Weights of a small GPT-style language model, trained from scratch on English Wikipedia.
Size: 14 heads of 32, vocabulary 32000.
Architecture: RMSNorm before each block, rotary positions, untied embeddings.
Training: a variant of Muon for these matrices, 380M tokens, 10433 steps.
MLP neurons of a small language model. Each row is named by its layer, matrix (gate and up: input weights) and neuron, and shows model dimensions 160-255. Each number is 50 + 15 x the weight over its row's rms, rounded and kept within 0 to 99. A neuron's up and down rows have the sign that makes its largest values positive.
After each neuron's rows, "fires after" lists the tokens most often just before its 100 highest values on Wikipedia text that the model never trained on. A number after a token or word is its count.

L4.gate104:65 60 49 52 49 64 46 57 62 46 52 47 46 67 38 57 31 29 37 55 30 55 59 26 73 51 59 39 26 76 55 48 65 40 60 56 40 68 58 29 61 52 29 74 45 73 50 64 46 48 52 35 50 27 60 20 44 79 61 34 60 58 35 61 56 52 53 60 44 76 40 87 59 51 73 58 37 52 67 32 80 15 44 70 62 74 63 26 79 45 51 38 42 44 57 54
L4.up104:62 67 65 60 73 80 29 46 47 41 41 58 89 38 50 40 60 75 28 38 47 56 48 92 47 34 59 74 66 70 51 34 50 37 56 43 43 47 42 29 55 48 68 18 41 33 25 51 74 35 26 43 40 28 70 72 54 66 52 48 55 50 89 65 78 84 45 41 55 01 38 46 35 29 55 47 51 67 58 78 59 55 61 38 47 58 41 31 59 67 82 48 73 63 39 35
fires after: "." 44, " " 10

L2.gate521:50 38 53 56 69 42 23 48 53 44 54 63 71 61 87 39 64 48 74 48 58 54 45 44 88 81 78 67 38 54 54 68 51 52 46 68 44 65 67 47 51 55 43 74 48 70 62 57 48 68 51 47 83 56 72 39 25 36 40 45 50 64 33 55 56 50 46 57 36 77 47 67 39 36 52 75 33 45 50 47 65 51 67 45 66 52 68 46 33 29 57 21 42 45 83 36
L2.up521:49 54 77 43 57 41 40 59 60 66 61 52 62 43 64 32 62 62 45 49 46 52 46 67 54 54 74 65 49 47 44 47 50 42 71 85 37 91 58 39 43 68 31 46 64 78 41 44 68 64 56 48 56 57 35 69 56 39 40 47 48 73 31 55 56 14 47 51 57 66 24 45 55 66 66 99 46 38 39 50 36 64 67 53 65 75 44 53 37 40 54 45 63 62 69 61
fires after: " |" 34, "." 19, "," 12, ":" 10, "-" 7

L3.gate520:47 66 85 49 23 66 63 36 58 56 37 49 31 26 63 34 47 60 27 58 24 47 42 72 64 57 27 61 84 58 47 74 58 17 54 38 74 59 60 38 53 53 30 49 72 80 74 26 39 51 43 55 21 69 41 40 29 23 81 49 29 64 29 46 38 53 48 52 53 32 43 42 61 42 68 18 68 40 73 48 42 46 63 54 69 52 50 52 55 37 75 44 43 57 45 53
L3.up520:52 46 37 61 72 71 62 55 66 47 53 52 58 42 34 26 25 32 62 55 65 60 62 34 51 40 39 69 73 63 67 65 25 34 39 63 44 48 44 38 45 45 45 64 47 52 53 59 05 57 23 43 52 57 49 21 52 49 42 58 52 72 80 61 53 60 54 44 46 44 54 61 42 45 91 56 16 49 40 43 57 29 53 60 57 74 43 23 65 47 30 23 45 60 47 53
fires after: "." 60, " =" 19, "\"." 5

L4.gate10:48 31 31 36 55 56 41 35 50 68 47 46 61 68 62 75 30 23 45 76 30 65 82 56 54 48 57 46 50 45 81 45 32 71 58 75 30 66 47 65 48 37 54 77 67 43 59 49 62 73 44 65 24 70 23 71 45 42 33 65 32 33 58 49 72 49 42 42 63 45 40 60 21 40 45 51 61 57 57 40 61 37 47 45 56 50 44 74 52 29 82 63 32 72 79 31
L4.up10:46 69 59 60 54 22 38 66 47 51 50 66 13 67 59 53 75 50 55 41 42 48 38 76 31 42 75 45 50 35 33 74 66 63 48 48 47 44 52 48 79 44 44 58 59 60 36 71 12 83 51 32 49 34 46 38 58 16 74 65 36 65 69 54 21 58 33 44 40 57 42 61 73 39 65 54 62 74 81 42 28 45 54 70 55 38 40 41 47 57 58 51 57 93 60 58
fires after: ":" 52, "s" 19, "S" 8, "oz" 4

L16.gate484:47 68 61 67 48 35 47 52 45 37 55 74 45 59 41 56 17 81 55 67 56 50 74 60 77 35 42 53 53 53 36 52 55 33 43 63 59 51 41 63 41 51 58 60 36 57 75 37 52 75 84 73 52 36 41 64 55 74 55 49 51 45 20 58 37 35 50 48 59 43 40 51 57 46 53 43 56 53 40 55 66 32 63 50 40 48 57 55 63 38 99 56 60 38 62 33
L16.up484:56 47 48 54 39 45 38 44 47 38 47 52 78 32 53 29 45 47 61 60 30 61 55 41 60 58 29 54 56 64 60 32 43 85 45 50 45 45 19 34 64 53 27 28 71 60 69 29 39 37 68 66 54 45 52 34 51 73 47 44 38 32 57 58 35 67 56 65 12 86 58 63 64 32 46 52 70 70 37 46 68 35 46 50 41 42 81 23 60 74 43 27 35 21 32 33
fires after: " |" 52, ":" 21, "," 5

L4.gate373:59 45 44 37 22 96 46 62 45 50 21 73 45 47 57 20 15 42 72 58 62 49 58 48 59 48 66 38 48 45 37 51 52 48 52 74 56 76 44 14 45 67 22 48 26 88 61 31 52 65 46 44 44 39 62 39 60 39 34 39 61 82 30 48 37 31 30 67 44 31 40 63 30 65 86 68 64 55 53 63 75 52 42 52 58 48 29 43 57 18 62 62 35 54 71 43
L4.up373:31 57 61 53 52 47 66 58 56 66 61 50 45 50 71 49 82 40 44 38 44 49 94 56 51 74 44 58 44 54 44 59 71 21 51 41 61 51 41 29 60 82 23 36 50 65 13 76 68 55 49 44 74 59 35 32 42 53 34 41 80 51 67 69 48 53 65 42 44 43 68 57 45 42 67 56 66 45 49 78 55 44 49 47 54 42 58 42 49 66 55 57 53 52 57 48
fires after: "." 71, ")." 4

L13.gate350:32 69 55 56 43 61 39 47 59 54 33 37 31 47 25 46 61 60 56 79 56 52 52 34 22 34 24 45 24 56 53 26 44 42 59 64 64 42 75 60 59 42 43 47 43 39 56 59 54 79 61 43 43 65 29 58 39 71 32 77 77 50 54 44 55 44 39 61 28 40 57 50 47 66 36 67 62 48 41 56 54 50 64 51 39 43 50 67 36 40 56 45 44 60 41 39
L13.up350:43 62 31 50 60 36 88 44 63 46 41 62 38 76 65 68 82 25 50 66 77 25 44 38 86 66 65 67 52 07 76 31 24 42 25 63 47 34 18 31 52 42 65 36 24 44 16 76 52 43 41 43 50 38 42 58 50 65 47 35 28 46 53 42 66 58 55 44 47 58 45 39 55 37 58 54 44 45 40 45 61 48 49 43 30 26 40 46 55 41 60 54 26 78 63 30
fires after: "\n" 38, "|" 9, " 2" 5, " G" 4

L15.gate456:37 32 66 47 42 65 49 54 61 41 56 30 57 29 57 22 36 29 61 24 33 54 49 47 41 81 48 57 59 56 24 39 43 63 33 47 50 45 64 44 62 25 37 49 15 54 33 76 34 44 43 68 53 57 69 56 31 56 40 40 58 77 38 58 30 33 52 24 70 45 56 43 42 39 46 86 40 30 64 86 69 44 49 45 36 53 55 61 37 49 34 68 33 45 50 30
L15.up456:39 72 40 61 45 45 70 47 47 27 33 74 65 15 50 54 47 64 46 78 67 66 35 48 40 90 25 51 21 58 70 33 41 66 41 69 58 37 64 55 40 45 39 31 48 62 56 30 30 37 74 91 49 42 37 39 48 69 51 65 51 37 42 47 49 31 40 37 42 34 43 51 32 72 47 33 43 74 52 42 40 55 61 85 55 47 70 38 35 36 32 41 32 25 43 58
fires after: " |" 47, ";" 17

L16.gate536:55 25 56 35 54 29 84 43 37 54 40 19 29 56 43 43 42 39 51 45 28 43 27 48 43 43 47 58 43 55 27 52 78 55 59 59 38 67 45 20 52 78 48 50 44 73 32 24 45 27 43 52 53 39 46 21 33 52 62 37 36 55 50 46 39 32 35 27 22 60 77 34 46 53 72 64 33 54 36 52 60 50 63 28 99 66 53 35 43 35 50 47 41 42 55 53
L16.up536:51 57 49 82 40 80 61 71 64 68 50 26 69 47 32 59 44 16 57 23 41 35 35 66 07 59 52 49 56 55 59 45 31 70 53 51 41 72 37 47 45 53 66 46 50 37 72 26 61 39 18 46 43 48 53 11 48 59 82 63 33 45 92 63 67 77 53 72 68 48 55 50 73 31 78 39 20 24 50 46 64 80 40 54 15 64 48 31 51 60 69 66 72 59 36 47
fires after: " |" 49, "." 7, "|---|---|" 6, "---|---|---|---|" 4

L3.gate345:31 61 46 58 58 18 57 48 66 62 55 48 49 27 52 34 61 89 74 41 58 65 42 37 49 40 53 60 47 65 72 29 66 68 69 36 79 85 37 51 46 50 59 37 53 26 47 68 49 45 51 72 45 63 66 48 71 53 09 47 50 54 13 52 46 33 59 55 56 54 43 67 44 54 75 87 56 59 44 40 68 61 54 43 56 57 69 41 40 32 43 53 61 42 43 52
L3.up345:45 57 57 65 79 48 81 55 63 74 64 45 38 60 55 54 81 62 45 53 46 60 52 38 58 58 38 98 55 33 96 49 44 43 42 47 56 97 57 58 39 71 42 56 24 55 27 71 43 57 43 24 51 27 60 35 80 56 32 54 53 50 39 48 19 32 69 62 52 41 37 84 50 58 51 45 73 43 36 68 48 34 54 26 57 55 49 41 47 52 46 51 48 54 63 67
fires after: "\n" 78, " |" 6

L6.gate553:62 42 48 59 44 57 61 38 71 18 45 48 51 40 67 22 29 73 83 41 73 40 83 34 39 56 39 69 41 62 41 51 46 48 44 38 42 51 29 43 68 72 57 53 42 54 56 27 75 36 32 45 19 33 56 58 75 51 64 33 29 70 72 57 54 43 61 52 47 50 56 40 86 41 29 56 27 60 71 41 62 79 49 49 70 58 60 44 56 34 55 48 59 63 23 19
L6.up553:50 60 47 63 75 27 40 79 84 27 60 51 26 41 38 50 04 33 49 56 37 53 68 54 49 30 33 46 26 33 39 79 44 88 57 31 46 52 38 54 45 42 21 38 38 27 48 34 47 41 74 69 62 46 35 49 54 59 45 69 40 28 40 38 48 56 37 31 58 58 37 41 32 29 63 62 31 63 63 26 50 74 34 47 47 77 46 46 67 46 50 44 57 64 70 53
fires after: " |" 45, " North" 5

L4.gate274:47 53 58 78 35 51 44 54 62 59 32 19 81 43 30 69 60 46 76 19 25 33 47 60 82 43 40 51 58 50 48 36 53 50 43 14 41 61 16 78 60 63 38 41 15 85 25 44 42 65 43 72 55 37 56 41 48 42 55 35 60 39 51 51 37 76 36 46 37 58 50 44 56 29 32 77 31 49 70 64 86 54 55 32 46 66 34 40 48 60 64 58 58 69 45 35
L4.up274:59 45 33 54 60 39 58 42 33 43 56 36 58 63 37 48 56 53 41 40 24 31 74 00 61 35 64 44 69 66 32 43 50 70 57 30 37 60 80 35 60 54 59 26 66 23 50 68 46 22 53 64 62 59 88 47 45 33 22 34 64 34 49 41 33 55 46 42 71 40 92 51 42 48 52 61 76 37 50 41 46 56 38 16 60 62 65 60 66 41 54 61 34 32 52 49
fires after: ":" 19, " San" 16, " Released" 9, " +" 6, " Los" 5

L2.gate482:44 78 63 60 51 76 61 43 55 42 62 66 36 52 57 41 67 41 41 44 33 48 73 39 33 48 30 51 57 39 68 64 58 58 69 49 40 49 31 43 63 02 54 72 38 60 43 70 72 62 43 48 54 29 58 55 68 62 36 45 74 38 47 60 31 50 56 37 32 72 33 66 34 62 40 59 41 32 13 26 77 34 46 72 58 38 48 77 54 72 68 38 39 21 47 34
L2.up482:47 44 44 27 27 53 81 49 28 72 58 35 29 35 53 37 62 30 62 54 58 39 60 64 53 41 56 58 79 38 52 26 40 57 52 65 37 43 31 34 56 44 75 68 62 24 54 46 49 55 45 43 51 41 92 52 53 38 35 43 45 49 33 50 71 38 35 66 51 40 42 57 48 32 33 53 60 41 38 69 59 42 58 61 53 63 62 38 46 77 55 29 36 48 43 34
fires after: " " 69, "'" 16

L5.gate440:50 33 41 45 73 50 33 39 45 65 51 40 61 23 49 77 64 74 51 45 52 51 55 52 55 52 58 69 43 61 44 23 39 71 45 42 19 74 53 45 68 65 43 53 56 46 49 48 59 69 52 46 68 72 80 29 25 30 66 49 49 56 35 34 65 62 57 52 51 46 34 58 75 75 66 78 47 56 38 44 60 38 26 58 60 44 46 56 37 44 39 40 28 60 66 40
L5.up440:62 40 42 43 69 59 52 60 65 80 58 21 49 41 45 71 59 65 51 58 41 45 38 37 37 58 41 69 64 69 39 52 51 41 42 58 42 54 60 40 16 40 50 67 38 39 27 58 84 47 16 50 51 11 23 30 44 42 48 37 53 69 46 45 31 30 52 40 54 59 46 41 84 41 53 62 26 68 65 64 39 67 04 61 52 52 53 35 54 87 36 66 45 46 39 59
fires after: " |" 37, " " 31, "\n" 10, "|" 7, " streaming" 4

L17.gate499:66 33 58 44 44 46 23 60 71 43 44 29 78 39 42 57 61 47 34 41 74 39 74 43 35 51 76 42 67 42 56 59 31 42 37 67 45 56 50 30 43 73 46 66 53 62 68 81 54 47 69 83 45 33 72 67 53 62 52 49 54 47 59 68 34 35 45 51 47 30 40 51 41 47 24 37 54 27 79 50 73 37 29 28 51 41 60 53 51 52 67 70 63 52 44 72
L17.up499:56 65 71 51 70 56 63 53 48 48 65 24 38 40 56 30 50 48 39 53 57 53 34 33 73 52 23 44 44 57 49 50 55 51 42 58 55 41 54 38 44 54 65 32 58 44 68 39 14 37 56 42 65 64 40 54 44 27 46 53 47 76 54 61 34 59 34 32 59 43 59 46 48 51 36 41 61 66 31 39 46 35 21 42 43 51 52 46 49 50 43 50 43 48 59 72
fires after: " |" 74, ":" 12

L3.gate448:53 37 54 82 65 60 52 19 37 61 50 58 53 38 17 41 62 47 38 24 59 54 46 53 43 54 67 72 82 62 58 16 55 31 30 55 38 36 86 24 53 53 43 71 09 57 69 14 44 74 42 65 70 51 41 51 45 34 49 56 37 53 84 36 37 75 61 39 48 56 61 59 62 37 65 20 52 29 62 35 74 60 47 50 68 41 53 64 50 06 58 65 26 35 65 47
L3.up448:63 23 60 49 29 44 30 66 62 45 54 58 68 51 61 40 56 62 25 55 73 22 60 35 49 63 54 37 78 60 54 51 83 18 63 49 51 74 88 51 20 53 62 62 49 58 56 59 38 60 20 15 40 50 65 45 38 48 65 23 41 90 50 38 44 40 64 46 44 57 27 40 66 38 58 49 48 47 45 59 48 48 45 36 53 76 31 41 58 31 30 43 35 38 53 43
fires after: " =" 48, " ft" 5, ")" 4, " m" 4

L17.gate62:65 35 51 52 45 62 81 46 44 47 50 66 52 34 36 32 18 57 54 72 50 62 78 14 37 29 43 74 56 46 51 49 62 33 42 33 79 45 52 60 48 53 17 68 39 61 67 55 24 72 65 52 62 66 25 63 31 61 33 77 58 58 45 48 48 34 44 29 44 36 46 55 40 35 51 57 67 69 72 38 70 29 33 64 17 51 18 57 60 54 59 35 62 68 70 37
L17.up62:29 85 80 49 47 68 63 26 58 47 26 50 52 45 55 51 71 57 39 49 84 63 48 38 32 67 41 40 52 54 45 37 44 81 34 44 91 47 18 54 51 18 49 36 51 30 57 64 42 81 55 28 48 46 62 60 41 67 77 59 41 61 69 50 35 70 28 64 42 61 55 41 55 63 41 66 62 54 67 52 66 35 49 76 32 43 35 34 63 48 55 51 51 43 43 55
fires after: " |" 42, ";" 11, ":" 10

L16.gate49:58 36 45 51 51 44 70 27 54 54 40 47 51 50 52 59 45 30 72 54 50 42 40 33 62 48 47 48 39 18 61 61 20 65 69 63 56 59 85 28 60 68 54 51 29 60 46 59 67 63 37 61 33 25 37 48 50 88 45 39 57 67 49 52 63 58 37 40 51 56 27 43 54 55 99 67 43 66 63 60 56 63 19 73 71 55 59 43 45 55 70 29 30 37 39 25
L16.up49:01 37 31 45 45 65 50 50 72 33 31 52 39 37 48 65 17 49 44 60 35 44 29 34 67 41 50 57 50 59 47 67 37 49 46 65 54 46 52 51 30 33 57 39 64 73 56 69 38 34 72 37 36 38 25 44 51 50 36 67 59 54 49 28 52 51 44 56 54 46 58 59 45 56 48 36 37 64 59 58 44 45 57 49 57 48 30 46 48 27 08 65 58 45 22 40
fires after: " |" 43, ";" 37, "---|---|---|---|" 6, " of" 4

L7.gate79:62 79 12 29 40 67 27 46 46 56 43 46 24 55 47 54 45 56 36 49 57 56 38 71 54 63 32 53 60 43 40 39 58 51 70 35 24 54 60 43 45 80 39 65 40 26 66 53 19 41 32 76 44 54 41 45 25 14 51 70 58 60 54 49 58 46 60 59 79 35 48 46 64 59 48 35 56 59 63 61 62 28 56 56 55 46 56 61 36 64 73 69 54 56 55 22
L7.up79:57 53 50 42 60 50 33 81 54 46 33 56 53 54 69 41 59 70 43 48 87 30 47 49 21 11 31 70 77 41 33 57 64 40 44 45 62 67 54 66 26 44 38 49 76 52 29 39 65 32 48 82 40 58 57 40 33 21 50 55 72 45 37 63 49 50 20 28 22 34 80 40 38 38 29 19 74 63 27 31 35 37 35 35 55 40 49 74 55 47 35 33 52 42 50 39
fires after: " on" 45, "On" 16, " |" 6, " No" 6, " " 5, " On" 4

L2.gate120:23 70 37 52 62 36 34 55 52 76 48 66 55 48 80 27 73 44 35 66 67 64 73 53 63 42 68 58 43 95 85 52 49 27 34 45 53 50 80 18 46 50 43 41 30 50 55 46 16 55 41 78 71 58 59 73 38 54 68 54 43 57 60 49 25 34 63 72 49 46 55 35 57 27 52 43 35 64 82 56 57 52 92 54 63 33 37 45 40 47 40 34 34 27 46 59
L2.up120:66 99 49 63 68 48 23 48 74 29 66 63 51 27 57 31 66 53 48 41 51 72 41 51 32 59 74 28 20 41 42 62 48 52 42 50 65 50 71 40 58 18 46 51 41 46 40 56 62 54 66 35 64 50 30 32 57 24 45 44 36 63 39 59 27 48 77 51 29 45 65 33 68 20 63 63 25 42 55 60 46 68 66 55 60 46 53 51 18 67 66 61 50 60 27 40
fires after: "\n" 36, "." 26, " (" 12, ":" 9

L10.gate234:39 41 19 51 37 51 43 57 57 49 36 43 10 44 27 52 55 63 18 67 58 51 55 47 60 49 63 64 41 67 30 47 66 29 33 64 47 45 37 46 82 29 60 33 45 55 41 45 61 36 28 43 44 66 55 37 74 68 49 25 54 86 47 58 46 71 35 53 53 71 34 50 34 42 26 33 55 46 69 35 50 51 37 48 60 52 59 47 41 45 34 54 16 65 49 43
L10.up234:57 76 49 64 38 42 47 67 66 31 64 45 56 39 64 29 56 56 26 38 35 39 27 31 70 64 68 46 46 23 42 33 70 57 59 59 47 65 37 52 48 75 53 42 47 28 56 62 62 61 58 52 30 30 41 27 29 36 45 48 55 51 43 49 52 39 35 36 63 17 38 58 76 62 55 64 40 28 55 71 57 45 44 46 45 30 51 42 50 53 44 48 64 39 46 38
fires after: "|" 32, "\n" 31, " |" 21, "," 6

L2.gate202:70 55 48 73 39 74 29 43 72 77 55 52 47 46 25 35 74 53 52 67 77 53 46 51 77 61 57 42 53 60 66 65 71 68 69 51 55 07 42 24 44 58 68 36 46 60 37 56 81 61 76 63 40 49 55 27 64 59 58 32 32 39 57 49 28 27 16 68 64 51 65 48 47 61 22 58 52 25 63 64 70 66 52 22 63 37 38 29 41 42 50 43 64 40 76 38
L2.up202:48 53 62 80 37 49 67 51 56 51 56 39 50 42 45 37 59 62 43 33 24 37 55 42 58 59 44 49 34 95 52 66 33 89 46 99 49 61 52 12 54 85 50 29 43 76 42 43 62 54 54 69 53 49 45 56 31 57 68 74 85 28 59 48 31 42 54 34 49 21 61 47 76 44 49 57 72 55 79 42 75 55 59 76 30 45 59 48 48 61 48 47 39 49 70 56
fires after: " |" 66, ";" 6

L16.gate2:53 90 29 34 58 46 53 47 61 58 46 16 45 48 60 12 69 48 64 23 51 57 34 48 36 36 38 45 29 67 32 30 63 42 39 38 31 49 30 44 23 74 56 60 45 49 64 55 02 42 53 67 15 58 41 47 75 25 69 56 85 37 63 65 68 60 75 21 37 36 43 49 71 29 42 43 62 41 38 42 50 50 44 64 28 40 46 46 40 47 33 24 19 49 60 33
L16.up2:77 68 68 48 49 52 60 48 54 73 69 18 77 47 30 46 53 34 48 84 44 43 49 49 45 55 51 71 36 36 38 44 43 51 62 45 44 64 47 32 49 43 26 58 38 62 24 35 23 46 53 65 41 49 51 71 49 44 30 39 27 37 53 35 29 27 21 41 51 60 75 55 41 46 49 55 36 38 45 30 60 43 44 68 46 62 68 38 39 39 41 28 55 20 44 32
fires after: " on" 44, ":" 13, "On" 7, " |" 6

L7.gate566:45 49 57 69 46 42 62 21 53 47 72 53 60 42 60 63 52 34 42 57 47 49 53 52 64 48 72 65 66 69 49 62 20 58 57 56 53 65 53 32 49 56 46 45 67 43 55 76 68 58 48 50 31 54 63 69 33 38 25 56 75 48 69 53 46 58 45 44 38 47 50 58 15 43 49 44 55 51 52 50 45 56 58 47 42 29 35 82 51 66 47 29 50 32 36 30
L7.up566:46 34 52 39 46 59 74 28 43 52 32 42 44 65 26 39 55 46 34 42 52 30 59 42 62 41 18 64 62 48 67 58 45 40 34 48 42 49 66 20 64 52 36 43 69 33 57 61 37 92 66 29 46 45 51 40 55 27 52 65 61 58 36 45 72 56 58 64 35 66 49 48 49 27 56 39 56 59 26 67 59 69 57 61 57 52 56 39 47 43 30 44 29 56 45 63
fires after: " |" 54

L16.gate111:49 69 46 64 39 44 48 21 43 24 39 31 48 62 40 48 40 63 40 37 68 57 70 41 60 67 57 37 45 53 53 48 28 39 27 71 44 27 36 40 38 75 84 53 53 78 37 57 34 59 62 55 52 37 71 39 55 35 69 35 37 37 41 65 44 49 54 59 44 76 55 56 93 49 41 39 40 38 60 44 61 47 53 62 52 77 54 59 58 34 44 69 27 65 44 57
L16.up111:76 49 48 08 73 57 49 49 60 64 61 32 24 45 28 41 72 44 57 15 69 51 59 45 47 34 36 49 33 56 69 26 21 43 42 60 40 56 49 60 81 56 52 57 30 48 51 55 31 58 87 41 55 38 59 55 54 40 59 46 59 52 04 74 13 63 20 54 33 48 52 47 42 71 28 42 48 37 68 56 54 66 56 34 47 66 33 39 62 56 06 56 85 53 30 50
fires after: " |" 69, " " 5, " $" 4

L18.gate45:60 63 87 50 52 54 48 58 56 52 35 48 36 54 71 47 50 67 38 67 47 49 41 44 46 68 22 79 34 75 61 45 59 41 48 59 40 43 64 77 59 52 75 25 56 51 41 46 60 41 51 89 83 57 51 33 73 49 45 56 64 56 54 68 76 38 64 30 57 67 62 54 57 36 52 64 53 34 45 44 83 47 46 44 39 67 44 70 78 23 42 66 73 63 45 28
L18.up45:61 67 24 16 81 78 49 64 61 52 52 67 46 47 57 48 27 79 41 47 32 51 51 55 31 58 13 48 52 57 67 49 57 73 43 45 40 90 49 92 43 70 58 32 38 54 39 42 40 83 47 61 48 57 32 31 58 68 75 52 68 54 44 29 54 77 65 68 23 66 64 50 53 48 63 57 59 64 68 60 52 42 55 39 67 44 41 56 56 45 47 60 63 34 53 77
fires after: "\n" 25, " 2" 10, "re" 8, " 4" 7, " Win" 4

L3.gate194:49 37 54 45 38 45 53 13 36 75 45 71 45 48 57 54 46 90 51 63 33 69 63 41 54 67 39 37 67 39 57 56 40 27 55 51 63 56 67 48 48 56 47 29 65 66 41 32 51 71 32 30 51 49 75 18 52 49 39 45 61 67 19 62 43 22 64 68 38 44 63 40 63 47 27 61 34 41 67 41 62 72 41 70 63 71 31 31 90 27 45 55 40 70 24 16
L3.up194:32 67 40 48 53 60 50 55 40 52 59 36 82 30 37 31 27 36 46 51 81 66 64 44 45 61 81 39 75 36 64 52 64 69 53 41 56 55 45 23 50 38 75 37 64 38 40 79 25 61 35 50 43 16 56 28 58 21 32 37 74 27 60 59 34 59 54 43 55 34 75 44 35 59 65 47 43 37 54 69 68 55 73 43 58 53 27 55 45 60 67 27 76 45 48 53
fires after: "." 64, " However" 14, "," 5

L2.gate571:38 60 69 33 58 49 71 88 45 76 60 13 23 55 69 17 51 41 44 52 54 55 74 58 49 60 42 64 39 32 76 49 75 45 47 65 65 51 37 51 70 38 47 64 51 50 86 45 67 39 43 68 33 45 63 31 49 58 55 36 47 52 59 74 62 53 18 65 56 40 52 42 65 61 54 50 57 61 48 35 61 54 58 44 46 65 51 45 47 69 45 22 55 54 24 56
L2.up571:42 55 33 34 20 53 56 57 20 68 56 30 15 62 34 30 37 51 55 49 46 40 46 45 54 47 55 56 43 45 60 39 57 38 43 57 46 40 16 62 48 51 62 63 33 41 52 72 70 54 35 58 64 54 35 58 65 21 96 24 34 59 62 45 74 47 36 51 41 18 43 25 59 65 55 53 32 42 54 29 56 50 52 46 61 64 72 26 72 24 34 39 48 40 52 47
fires after: "'" 15, " v" 15, " 2" 14, " 1" 7, "E" 4, " (1" 4

L3.gate113:71 53 37 40 16 56 51 44 49 58 45 74 38 44 64 32 47 58 50 57 58 59 47 41 84 39 54 67 83 31 62 58 17 59 56 49 57 53 61 24 38 60 31 59 71 22 61 57 66 58 05 50 40 60 37 58 34 26 44 66 45 39 38 28 47 71 65 43 45 71 23 35 42 23 47 36 35 39 63 66 78 69 31 36 65 22 35 54 28 42 55 69 39 62 66 29
L3.up113:68 09 64 66 37 49 53 65 51 40 55 39 65 45 28 30 64 55 57 91 45 60 50 63 61 41 41 60 45 40 44 62 50 65 43 31 55 30 50 24 31 78 76 53 50 44 69 24 30 57 48 39 56 54 73 41 49 38 70 72 31 44 84 54 64 60 41 74 50 51 24 55 47 53 83 66 47 35 38 42 53 58 58 55 56 57 57 43 49 59 26 49 48 65 45 32
fires after: "." 59, "\"." 7, ".\"" 5

L4.gate122:59 85 43 46 52 35 34 52 50 52 42 29 36 40 31 30 46 31 55 36 50 69 52 30 46 50 42 53 41 67 46 67 55 42 69 51 65 53 44 28 59 55 46 34 57 49 57 29 39 42 30 54 74 37 62 50 50 31 44 37 59 47 41 71 44 60 84 40 73 41 55 59 50 55 41 45 35 71 64 52 14 42 52 88 66 61 62 37 28 34 37 50 30 35 70 63
L4.up122:33 39 47 48 57 34 36 40 40 55 49 41 26 55 19 34 70 73 58 63 63 33 37 55 58 48 32 40 62 30 25 35 54 52 50 53 60 44 39 66 57 48 62 58 30 71 16 48 54 67 65 52 86 31 52 42 64 36 37 75 37 38 35 61 56 60 43 65 20 58 50 54 57 58 71 51 59 55 48 43 33 41 33 54 53 46 54 42 75 57 56 22 13 56 41 42
fires after: " |" 63, " " 25, "|" 7

L7.gate516:24 30 51 55 40 53 25 46 46 70 49 32 60 49 48 77 45 44 89 75 67 62 64 55 79 45 50 19 57 75 63 62 64 32 70 33 41 46 67 57 76 36 54 22 38 48 69 74 44 62 29 55 36 67 62 42 65 72 48 65 30 49 40 61 36 34 41 56 60 33 50 39 52 32 43 43 53 77 71 53 44 57 51 40 60 50 36 42 55 50 60 71 38 64 72 32
L7.up516:49 48 51 54 36 60 46 64 66 61 33 54 52 67 40 49 54 25 32 23 53 38 27 22 51 32 49 65 51 52 40 50 47 56 67 44 49 49 53 66 23 64 46 23 38 35 32 18 81 80 54 47 47 45 35 46 48 17 62 45 37 60 30 24 49 66 24 53 38 63 69 54 54 62 60 56 32 63 43 30 56 71 85 58 43 50 63 40 45 43 59 44 59 49 68 53
fires after: " |" 46, " " 7

L18.gate449:36 53 59 63 09 71 59 74 53 59 52 52 69 66 61 36 52 50 71 48 62 51 52 34 55 29 48 58 42 52 55 63 60 38 89 43 30 52 33 35 66 58 64 58 37 69 45 55 53 79 68 69 43 67 46 46 54 69 50 35 63 69 63 64 14 56 76 53 61 36 33 38 45 40 45 58 33 41 73 39 66 50 59 29 32 31 63 43 79 44 47 59 45 74 50 61
L18.up449:55 59 64 76 38 36 36 65 63 41 49 75 34 50 47 64 43 55 25 47 24 38 60 50 54 40 45 33 37 38 67 49 61 51 52 36 40 67 42 44 64 50 62 67 42 36 49 54 62 56 99 70 47 64 44 29 50 28 40 49 45 38 33 41 63 25 34 47 45 50 78 49 62 55 59 41 32 22 63 58 73 55 62 79 47 29 73 43 49 53 38 49 52 63 35 39
fires after: " |" 28, ":" 28, " a" 4